MLP neurons of a small language model. Each row is named by its layer, matrix (up: input weights) and neuron, and shows model dimensions 96-223. Each number is 500 + 25 x the weight over its row's rms, rounded and kept within 0 to 999. Numbers have three digits each.
After each neuron's rows, "fires in" lists the words (lower case) most often at its 100 highest values on Wikipedia text that the model never trained on; "fires on" lists the tokens most often at its 100 highest values on Wikipedia text that the model never trained on. A number after a token or word is its count.

L4.up880:530524477516525492500464513510488461522465486519436455532484462504441497442504480474499447534520513436498471532486496522531515478505540512499459502521508467490507497483506497504489503523491532505497499543474533514502528499493550479512509514497521469492479518478480510500517516444497490487489478504509513475474470486533494509527487509520493493513506559508469475497486494461520474539523
fires in: "a" 26, "well" 17, "such" 12
fires on: " a" 26, " comp" 20, " well" 17, " imp" 13, " such" 12

L4.up136:504479465496494514482533492520558548492467461469503494503517496491469541494525472469448491492508527516533536489479475475472516481496531490499484450506505487521495500484490497460492492490504530469512497521516495470532521528479504504470473530497520439483506513541497530518537541531516489482482492460523519479487479464494506507509484505503529504473562524487476478496554503496490455521457
fires in: "his" 19, "the" 19, "her" 11, "he" 9, "this" 6, "these" 5
fires on: " his" 19, " the" 19, " her" 11, " he" 9, " this" 6, " these" 5

L4.up359:528529504497475510478485543492485451516530454503483496468516541479456436514468464514493526514460531481513488495471488501498506508482533466532520520535476486470454508494513500493486529469509508531517503504508480486466497474516501485503487548477525497564546463507527468515506532511505480473481529489533504532521462492535504476468503532525509505495486484454514486528513510493471531519463
fires in: "2012" 12, "2017" 11, "2016" 8, "2019" 8, "2014" 7, "2015" 7
fires on: "1" 80, "2" 6, "s" 4, "0" 4

L5.up871:538500548492448489505468520510479516472498478508514542500490505481502524497499543502514512510556490475494502508481478516492523496509490481527491499497459485509463500463545521492493477510495504513517463517527532512498479515505469465545511528515567496495444505509437462503490512493478483513496493477485512506516517530500506478514478529524455558478495523513496509527489485518509495486470
fires in: "one" 28, "part" 10, "some" 8, "two" 8
fires on: " one" 20, " part" 13, " some" 9, " One" 6, " two" 6

L4.up104:474519502475534495553464502461459492535478502492526488589486465489505487498562542480504514486540476493466526495511541506519485489491500521502477528473508496506477506474498481479451442544491545465513503511484488542479532549509488466509496494454468496517510496545494516507481535493492508459474460482522517511545538497481472535511468556533513504454498541514481484517511525481464508491501
fires in: "s" 30, "the" 17, "its" 7
fires on: "s" 76, "The" 13, " The" 4

L4.up601:476504477501519478555501432514458497492502485493533515486516457507493527449485511486484516512501496482535496484507485432500517505486479540499521488472526512478477505521497515456508484492499510515487476475528509445507520462476548501527532517488482468484488545526500488484491451468527503507501457483524492526522465488504471479481518550509506496451556503476471518545460509484518573466499
fires in: "which" 31, "it" 20, "but" 16, "that" 8, "who" 5, "s" 4
fires on: " which" 31, " it" 18, " but" 16, " that" 8, " who" 5, "s" 4

L4.up885:478514569498521509462508544524501459509496490528514504455493501515490510478489581470500489466497500471512502518514496487484484483522487534519478493508492499531449505487457493498452524516465520520514486554512458518494511460485482504513482474485507493511502524461487505474490539456509543446482497475472505537492510436514499496475478507492521525512514513527514524538503515507525512497543
fires in: "was" 21, "of" 12, "is" 11, "can" 7, "were" 6, "are" 6
fires on: " was" 21, " of" 12, " is" 11, " can" 7, " were" 6, " are" 6

L4.up852:551561542477482474491521491522480501505505476491509497497498492513495473469515525518483499503542508474487513502480533459473511491487464472544533494525495523505511510491517486498493489462474486506501508491531488484484486505478514516471511498486503483476474503469498453485521508507486488463485468504507523514484543516532508507509494507494515452516503512576520520500455497482559518527486
fires in: "to" 28, "not" 27, "be" 14, "never" 4
fires on: " not" 28, " to" 28, " be" 14, " never" 4

L7.up560:502499528499531477532486476498509538525484490488518536498505507512467496489505540505534477474495473547503513504452467487475495537530497491489520465471482498506472503470504485497470498500527495511514446452510450504496520506516536564518504464516471527493469510511506526529496519479524546501514459483551508531467483510528485453531484512498467523524486544468463513494507503500517496538471
fires in: "the" 51, "its" 14, "s" 8, "his" 5, "their" 4
fires on: " the" 38, " The" 12, " its" 11, "s" 11

L7.up237:511503489456520525528506508522456528476497474482521518494506500494477440507518478519481497461510493499478526549499515515533521463525537510539415503447524485498484532517498505480464465466483515543464556509481526497505463501480490524461515501486531500501506539529496499500483516519543494469523523498510470517502491492477503507514486508525477524507506549449517495563482508477495509534481
fires in: "2019" 14, "2013" 12, "2017" 12, "2010" 10, "2012" 9
fires on: "1" 86, " wide" 5

L4.up256:516524496505497529491538499525533538523483522481466526471483490531492521503517517524476500433540495462562529471446483465450527492519479491459493537503491520490543509515512504516493490489496500485435552499524487521498483487543506517523500482517543485537483521488521513517518474502491519471453522512508477486464508465477477494505533481504490422545487505515515485506557525471514489464513
fires in: "which" 64, "that" 14
fires on: " which" 64, " that" 14, "ing" 11, "in" 4

L5.up583:524496496482473495511496485510442525532489470501502487525481511493487475492543500487540496499544462443524500516509534509533474528476481501527497443519468524483506533545499484483538469479467541462505461518477477551502509496493527535495500518480506496478525560513491540480513530467507468479475490465514479509499485496479450537499519492508516486469487539484487504452535493466512494427511
fires in: "s" 53, "its" 17, "their" 8
fires on: "s" 70, "our" 8, " its" 7, " their" 6

L7.up436:462498479490506495528487489509480502523501454475472486481514539502486508497468515511462497471516506470515522495474512494542511509494544495506487475525491466498495512509518527520467526492514468481497503543448513508498484504516520487544453505485523523552521522458494519523443534460514489535516517492485500499548554498537461495525468531519487512496483514502507505507486546470538483516466
fires in: "a" 86
fires on: " a" 92, " A" 6